MLP neurons of a small language model. Each row is named by its layer, matrix (gate and up: input weights) and neuron, and shows model dimensions 48-111. Each number is 200 + 20 x the weight over its row's rms, rounded and kept within 0 to 999. A neuron's up and down rows have the sign that makes its largest values positive.
Before each neuron's rows, "fires after" lists the tokens most often just before its 100 highest values on Wikipedia text that the model never trained on.

fires after: ".\n\n", "\n\n", " \"", "\n", "===", " m"
L2.gate188,220,170,216,207,175,193,210,177,199,202,195,200,228,231,199,214,185,193,246,219,210,213,201,231,193,174,201,227,181,210,178,183,226,185,220,210,204,206,168,216,200,199,222,136,158,183,163,209,206,169,188,191,223,201,203,193,229,190,222,188,242,205,213,219
L2.up188,173,221,209,174,185,195,197,225,193,188,164,211,196,193,192,226,226,200,217,186,201,186,148,199,226,152,164,195,198,222,211,214,163,194,223,177,196,163,194,209,206,194,187,170,216,201,182,192,195,229,215,183,198,161,221,180,228,175,191,234,182,207,200,224

fires after: " (", " m", "==", "===", ".\n\n", "\n"
L2.gate244,230,203,206,193,198,210,214,195,199,220,213,208,213,208,200,160,174,201,182,167,171,206,229,193,184,187,207,189,174,230,183,191,177,219,204,146,165,172,207,192,236,176,203,194,198,180,184,204,220,195,180,173,205,200,247,211,166,194,199,174,208,217,209,181
L2.up244,212,196,257,219,201,221,200,163,211,216,182,203,175,167,214,179,203,226,182,197,191,196,221,218,213,177,187,166,213,189,199,190,180,201,170,224,185,217,150,210,169,211,187,176,165,205,241,218,198,187,196,217,186,195,203,233,223,222,200,174,211,204,172,186

fires after: " M", " m", " ", " s", " O", "\n"
L4.gate248,214,195,162,223,206,214,198,192,172,191,210,212,193,185,198,199,219,213,222,172,196,179,217,231,182,221,172,187,166,168,177,197,169,190,193,197,207,200,189,215,191,188,217,193,210,229,215,218,217,198,200,202,172,202,183,218,202,188,170,170,210,239,182,203
L4.up248,227,190,183,252,184,172,162,211,213,204,222,174,179,174,165,226,224,208,201,186,224,188,183,178,189,149,173,242,189,201,222,207,211,210,157,203,200,212,195,213,194,200,199,189,199,202,188,207,176,174,198,169,184,215,180,206,222,193,208,233,226,210,226,208

fires after: "\n\n", ".\n\n", "ig", " inv", "ister", " V"
L4.gate317,201,217,185,201,230,201,224,198,139,202,155,190,167,222,253,184,214,157,208,192,220,182,219,178,192,211,218,206,181,238,234,206,201,179,177,234,218,226,228,195,161,189,187,180,201,187,199,209,165,210,188,206,210,206,195,210,198,192,170,195,211,242,218,232
L4.up317,215,215,172,176,217,156,198,191,152,184,190,196,197,237,211,172,220,153,169,177,227,236,169,199,191,194,190,206,154,221,205,208,190,179,185,221,198,182,233,148,213,230,208,185,183,220,209,227,193,196,198,204,185,211,201,219,205,184,184,207,213,220,221,204

fires after: " G", "th", " e", " R"
L2.gate45,210,231,155,228,198,195,216,194,207,224,187,208,229,185,196,203,208,184,189,201,185,194,177,201,190,221,213,247,215,225,200,222,234,167,188,174,218,185,186,187,194,197,227,201,183,206,192,213,230,181,200,184,218,211,207,239,181,193,211,177,207,220,213,168
L2.up45,158,224,190,205,181,177,188,207,210,203,198,206,240,230,209,192,206,185,195,190,211,178,174,178,223,214,198,169,237,190,216,210,199,176,211,240,207,208,197,229,201,181,203,193,199,209,231,215,226,221,189,215,235,216,217,209,212,192,205,249,193,213,212,207

fires after: ","
L4.gate96,182,172,205,221,184,207,197,180,198,180,216,236,240,188,191,210,260,197,192,192,248,203,212,188,201,205,221,195,173,170,204,203,215,203,169,210,208,210,185,183,171,180,212,196,192,188,201,189,206,202,192,216,172,214,187,183,189,207,209,211,209,230,204,197
L4.up96,162,224,193,182,162,198,229,192,193,210,205,213,204,193,219,190,191,194,193,167,270,224,212,198,181,203,236,183,186,196,175,200,190,220,182,213,198,229,192,183,216,195,194,251,225,180,171,199,184,187,233,178,178,206,181,201,194,210,220,216,180,231,200,175

fires after: " m", " M", " K", "ag", " the"
L2.gate237,204,199,197,224,212,251,246,237,209,219,191,207,221,166,214,179,223,220,188,198,193,202,201,227,198,195,194,205,198,200,209,218,180,212,182,200,213,184,224,204,183,218,185,191,161,198,218,191,217,197,218,225,218,192,176,213,208,198,206,193,213,189,197,211
L2.up237,188,199,225,174,231,223,212,250,219,195,217,160,167,185,227,182,190,228,199,220,196,199,206,204,188,186,208,211,156,175,247,220,189,196,228,178,226,202,184,230,177,201,202,200,164,177,182,207,181,205,211,202,198,161,225,183,221,194,206,216,200,188,192,192

fires after: " G", " a", " re", " A", "l", " B"
L4.gate191,193,209,183,172,205,171,186,219,197,220,195,196,205,178,194,227,233,232,188,190,209,199,193,180,211,199,207,245,188,191,204,229,214,197,190,193,183,189,223,174,205,229,189,216,208,214,225,183,193,176,199,178,159,204,217,207,156,191,240,219,234,211,191,196
L4.up191,194,221,196,191,218,166,181,236,214,171,179,194,215,203,184,227,240,193,196,233,239,179,175,177,184,204,174,197,218,180,211,168,198,180,243,207,176,204,203,164,204,236,189,199,187,204,253,179,215,168,183,216,171,216,208,222,194,156,228,175,208,196,180,209

fires after: " L", "iam", " a", " prom", " v", " |"
L4.gate30,200,220,228,228,224,215,198,227,192,221,196,200,174,192,201,220,191,188,212,179,217,179,187,213,181,195,184,212,210,160,200,190,218,183,197,222,214,232,207,220,210,196,208,180,218,133,187,217,211,214,160,219,233,197,135,211,184,226,193,198,216,200,172,218
L4.up30,184,213,206,190,209,174,201,185,208,185,166,189,193,211,218,189,221,221,207,169,235,197,168,155,220,214,198,204,197,210,158,206,161,185,218,212,193,208,218,210,234,208,195,180,190,176,234,195,214,230,180,173,179,199,192,203,242,227,172,214,226,199,202,200

fires after: ".", " (", " \"", "==", " |", ".\n\n"
L4.gate37,149,212,231,206,199,228,195,192,210,181,221,207,193,242,193,213,200,202,225,225,197,185,205,171,189,197,194,153,195,206,201,188,188,223,190,198,192,181,219,203,192,194,216,190,210,206,231,230,202,164,211,243,220,214,181,215,181,197,178,192,211,215,162,186
L4.up37,196,183,236,230,204,205,198,242,202,206,165,199,193,193,186,208,185,218,178,196,217,208,197,187,222,229,175,193,196,221,217,192,204,170,167,208,164,205,214,198,216,189,195,175,224,162,218,199,220,179,196,172,194,170,185,197,191,218,191,179,206,207,199,152

fires after: " L", " gu", " P", " V", " pr", " me"
L4.gate59,239,210,199,149,183,190,179,189,168,216,201,185,205,193,173,158,193,171,204,191,209,187,188,196,226,223,234,219,187,210,186,238,189,185,197,152,194,217,195,228,249,188,194,208,197,178,203,211,203,221,188,233,210,198,196,226,210,176,193,206,183,201,211,167
L4.up59,201,250,226,196,223,183,216,227,197,229,217,190,207,222,193,228,205,232,204,204,202,201,159,221,237,202,218,196,207,183,183,210,229,179,178,214,195,210,185,152,209,212,243,174,220,214,216,224,200,205,190,171,198,223,165,196,208,205,169,205,234,205,217,187

fires after: " L", " V", " M", " R", " b", " a"
L2.gate245,205,203,201,174,232,160,212,210,235,179,216,180,178,211,194,193,184,226,203,226,209,212,216,183,196,212,209,201,205,177,204,225,184,188,198,215,174,184,180,209,234,159,186,178,230,156,181,211,209,196,193,198,193,219,182,185,200,217,209,235,204,198,228,214
L2.up245,202,220,214,172,189,212,195,175,220,197,177,164,214,179,226,196,228,199,177,173,159,196,191,220,211,210,201,188,218,207,205,220,187,227,226,179,170,222,174,206,190,215,197,218,183,183,190,200,213,189,198,188,185,188,221,224,181,205,178,232,200,164,256,207

fires after: " H", "pl", "h", "r", "at", "ou"
L2.gate16,203,205,204,155,219,191,189,217,203,197,235,179,223,160,180,172,173,181,195,203,207,187,180,161,210,189,164,197,222,215,187,192,223,203,218,226,172,202,190,236,175,189,212,202,219,180,192,203,247,156,193,195,191,229,201,191,221,196,210,192,211,153,167,177
L2.up16,183,216,203,170,242,190,194,179,216,201,203,187,218,195,166,212,225,221,210,181,222,166,178,195,209,196,201,198,211,223,199,216,211,181,209,171,195,205,184,189,217,205,212,197,182,186,204,222,208,204,198,216,166,238,214,194,187,184,182,183,199,207,203,242

fires after: " D", " d", " m", "D", " dis"
L4.gate4,208,226,212,177,187,195,216,194,201,205,194,181,228,189,183,173,178,206,215,178,192,199,235,187,185,162,226,195,185,174,207,198,197,215,196,187,183,188,168,221,219,212,195,259,217,207,173,188,178,208,190,181,231,176,200,238,186,241,181,187,186,182,252,171
L4.up4,195,226,175,192,190,175,187,218,183,180,184,220,189,212,205,215,247,213,179,162,227,220,238,227,212,199,186,190,186,189,197,189,206,217,230,203,203,206,183,216,167,199,165,237,187,216,159,195,206,195,194,178,220,208,175,160,181,231,202,193,191,184,229,219

fires after: " ", " (", " min", " S", " a"
L4.gate39,197,220,231,203,204,203,225,217,193,226,198,161,207,203,202,245,204,196,172,223,196,177,223,196,246,215,202,193,183,220,202,238,190,215,246,229,192,155,196,213,193,186,219,196,170,224,204,236,224,202,223,188,224,189,202,209,206,199,198,202,225,200,157,221
L4.up39,201,191,212,222,187,167,223,233,212,193,224,178,218,214,183,219,181,208,167,230,220,167,213,166,237,204,199,212,212,201,207,213,195,150,189,155,220,162,186,219,217,204,187,218,190,220,187,163,175,185,197,217,161,176,190,195,221,157,208,220,174,203,192,195

fires after: " H", " h", "°", "″", " (", "-"
L2.gate215,211,213,215,197,180,208,169,202,175,182,177,209,208,192,177,195,164,242,216,217,186,192,231,215,229,240,221,183,258,180,200,188,188,212,212,212,184,206,190,206,176,214,194,206,214,191,176,203,188,192,182,183,231,173,217,231,208,226,210,176,170,203,206,165
L2.up215,183,230,193,191,223,222,168,185,245,190,184,241,190,202,212,194,165,211,206,186,187,170,166,236,175,210,181,205,215,195,189,197,201,207,205,199,206,175,183,222,220,196,218,216,176,172,193,164,213,195,221,191,217,189,228,211,214,176,202,208,225,219,211,212

fires after: " m", " p", " c", " g", "n", "ro"
L4.gate270,208,196,202,201,175,207,180,195,185,196,156,166,194,235,157,201,178,181,197,177,185,220,216,211,188,190,178,172,186,168,213,197,220,175,210,197,206,205,235,192,184,223,196,199,196,200,225,207,199,202,185,180,199,162,186,175,240,185,191,190,188,222,200,174
L4.up270,185,236,197,196,224,232,238,197,213,218,175,186,201,205,187,214,161,175,201,246,169,207,239,161,182,191,222,178,209,202,163,184,200,187,221,200,194,199,219,195,225,252,167,167,202,185,209,202,204,193,244,170,203,208,202,196,212,188,199,217,189,191,185,189

fires after: " b", " K", " B", " T", " m", "m"
L2.gate217,223,211,219,201,207,174,217,202,233,229,178,210,206,186,204,168,150,189,212,203,191,201,197,217,220,188,242,240,173,171,201,180,191,183,206,258,188,209,231,187,205,207,209,198,206,204,195,223,227,222,187,188,215,179,191,221,217,234,197,195,213,189,215,199
L2.up217,189,189,191,181,203,219,176,191,219,163,235,181,206,188,218,188,179,213,244,206,230,211,169,244,214,194,222,176,182,209,191,175,181,194,246,190,178,223,186,214,203,194,210,214,178,235,209,210,198,208,207,209,198,209,225,189,217,216,175,180,226,186,225,212

fires after: " H", " v", " V", " art", " med", " h"
L2.gate238,201,204,215,207,194,194,189,178,165,207,173,205,186,190,179,187,220,229,191,162,213,204,210,222,182,194,205,183,191,199,165,208,169,218,204,207,184,180,203,198,186,192,215,190,198,216,234,203,193,237,185,184,171,189,204,211,219,197,208,198,186,207,222,230
L2.up238,162,214,186,219,188,177,174,210,205,217,210,213,218,209,191,222,210,203,212,173,223,202,205,203,213,207,218,177,215,174,198,231,242,212,159,204,220,200,194,232,214,183,218,201,186,214,189,211,211,198,209,184,216,220,185,205,232,178,177,215,162,221,217,205

fires after: " B", " b", "B", " w", " G"
L2.gate42,227,183,189,193,218,244,162,218,218,190,231,168,217,174,225,212,212,214,210,224,201,166,194,190,207,197,177,180,199,203,182,214,202,214,230,178,237,184,175,232,182,199,192,208,205,189,223,228,147,182,188,168,189,192,204,174,200,242,229,199,177,180,202,183
L2.up42,190,227,186,184,198,166,217,177,143,226,192,187,165,192,198,204,230,199,163,209,220,209,192,178,241,176,194,235,185,209,205,172,213,204,225,232,182,172,190,201,212,214,192,218,193,204,228,184,196,183,172,200,185,214,182,146,211,230,195,209,189,156,204,174

fires after: " c", " b", "ust", " w", "g", " bro"
L2.gate160,214,220,198,176,167,175,202,234,201,227,212,162,206,210,200,220,221,187,169,237,166,170,196,203,190,215,217,220,220,213,209,221,211,209,225,200,205,236,203,229,211,185,208,214,224,222,209,195,237,160,210,200,204,194,156,174,234,211,235,206,176,168,200,217
L2.up160,236,151,194,181,215,195,208,243,174,241,188,211,200,192,181,202,180,182,205,183,186,177,217,229,203,221,211,204,214,199,187,193,200,171,212,196,201,177,197,220,184,210,197,202,200,184,198,228,256,150,201,177,201,224,220,222,217,187,191,212,181,169,168,243

fires after: " |\n", "\n", ".\n\n", "\n\n", "===\n\n", "==\n\n"
L2.gate91,175,174,226,196,212,227,196,234,179,209,224,224,200,187,227,206,192,181,172,173,200,186,167,198,163,188,191,189,182,205,168,223,206,222,208,186,218,182,181,189,156,220,188,166,203,211,209,158,183,212,211,216,189,184,233,183,225,174,193,184,212,216,174,196
L2.up91,187,183,230,186,194,179,185,171,222,145,211,196,171,183,197,215,165,177,170,214,204,202,171,217,190,200,190,209,170,196,182,214,218,190,221,179,194,220,176,198,195,193,179,175,231,233,219,220,210,191,194,212,216,209,201,145,214,185,204,215,205,217,218,174

fires after: " Rep", " inter", " qu", " p"
L2.gate18,212,229,205,212,195,222,245,218,188,185,198,207,227,190,197,188,209,235,188,176,213,221,198,237,189,229,192,194,219,182,200,213,189,171,206,184,198,184,199,204,173,185,199,220,169,186,187,234,186,161,233,167,199,198,193,239,203,207,203,183,231,201,192,188
L2.up18,185,180,152,199,190,190,254,219,211,222,182,208,177,193,179,162,226,175,216,169,212,201,199,216,215,201,225,189,216,179,166,205,194,183,201,190,215,232,198,213,184,189,196,182,206,206,186,211,201,186,183,171,215,218,167,212,184,175,193,215,186,180,198,161

fires after: " as", " b", " L", " p", " Ch"
L2.gate115,198,199,215,213,208,191,213,234,194,213,171,183,240,182,226,207,177,194,207,223,207,212,194,212,139,190,193,214,181,149,173,197,215,189,220,207,195,198,206,204,209,187,152,251,185,224,192,166,188,211,201,171,232,173,206,190,168,208,228,212,196,193,201,198
L2.up115,189,182,204,199,230,211,222,226,214,215,222,224,186,176,221,196,207,205,170,201,159,192,213,206,182,210,198,240,205,190,203,182,192,154,210,192,214,181,195,157,199,192,154,220,170,211,212,201,196,235,185,186,214,187,221,190,185,211,241,226,201,206,217,171

fires after: " H", " l", "l", " h", " app"
L2.gate289,233,212,220,208,181,183,214,196,208,207,200,170,207,206,164,188,162,202,209,184,202,173,196,176,205,181,195,181,189,196,213,219,186,182,241,191,196,160,214,183,193,234,192,224,219,203,200,209,201,205,202,183,163,222,185,200,199,208,189,186,174,203,187,180
L2.up289,195,207,184,220,157,200,217,201,206,191,218,229,205,173,157,185,189,228,157,200,216,204,198,213,199,192,179,181,220,190,195,212,233,197,189,181,236,174,205,166,197,188,213,223,209,190,161,229,236,195,173,208,196,227,211,206,213,186,179,178,210,205,188,227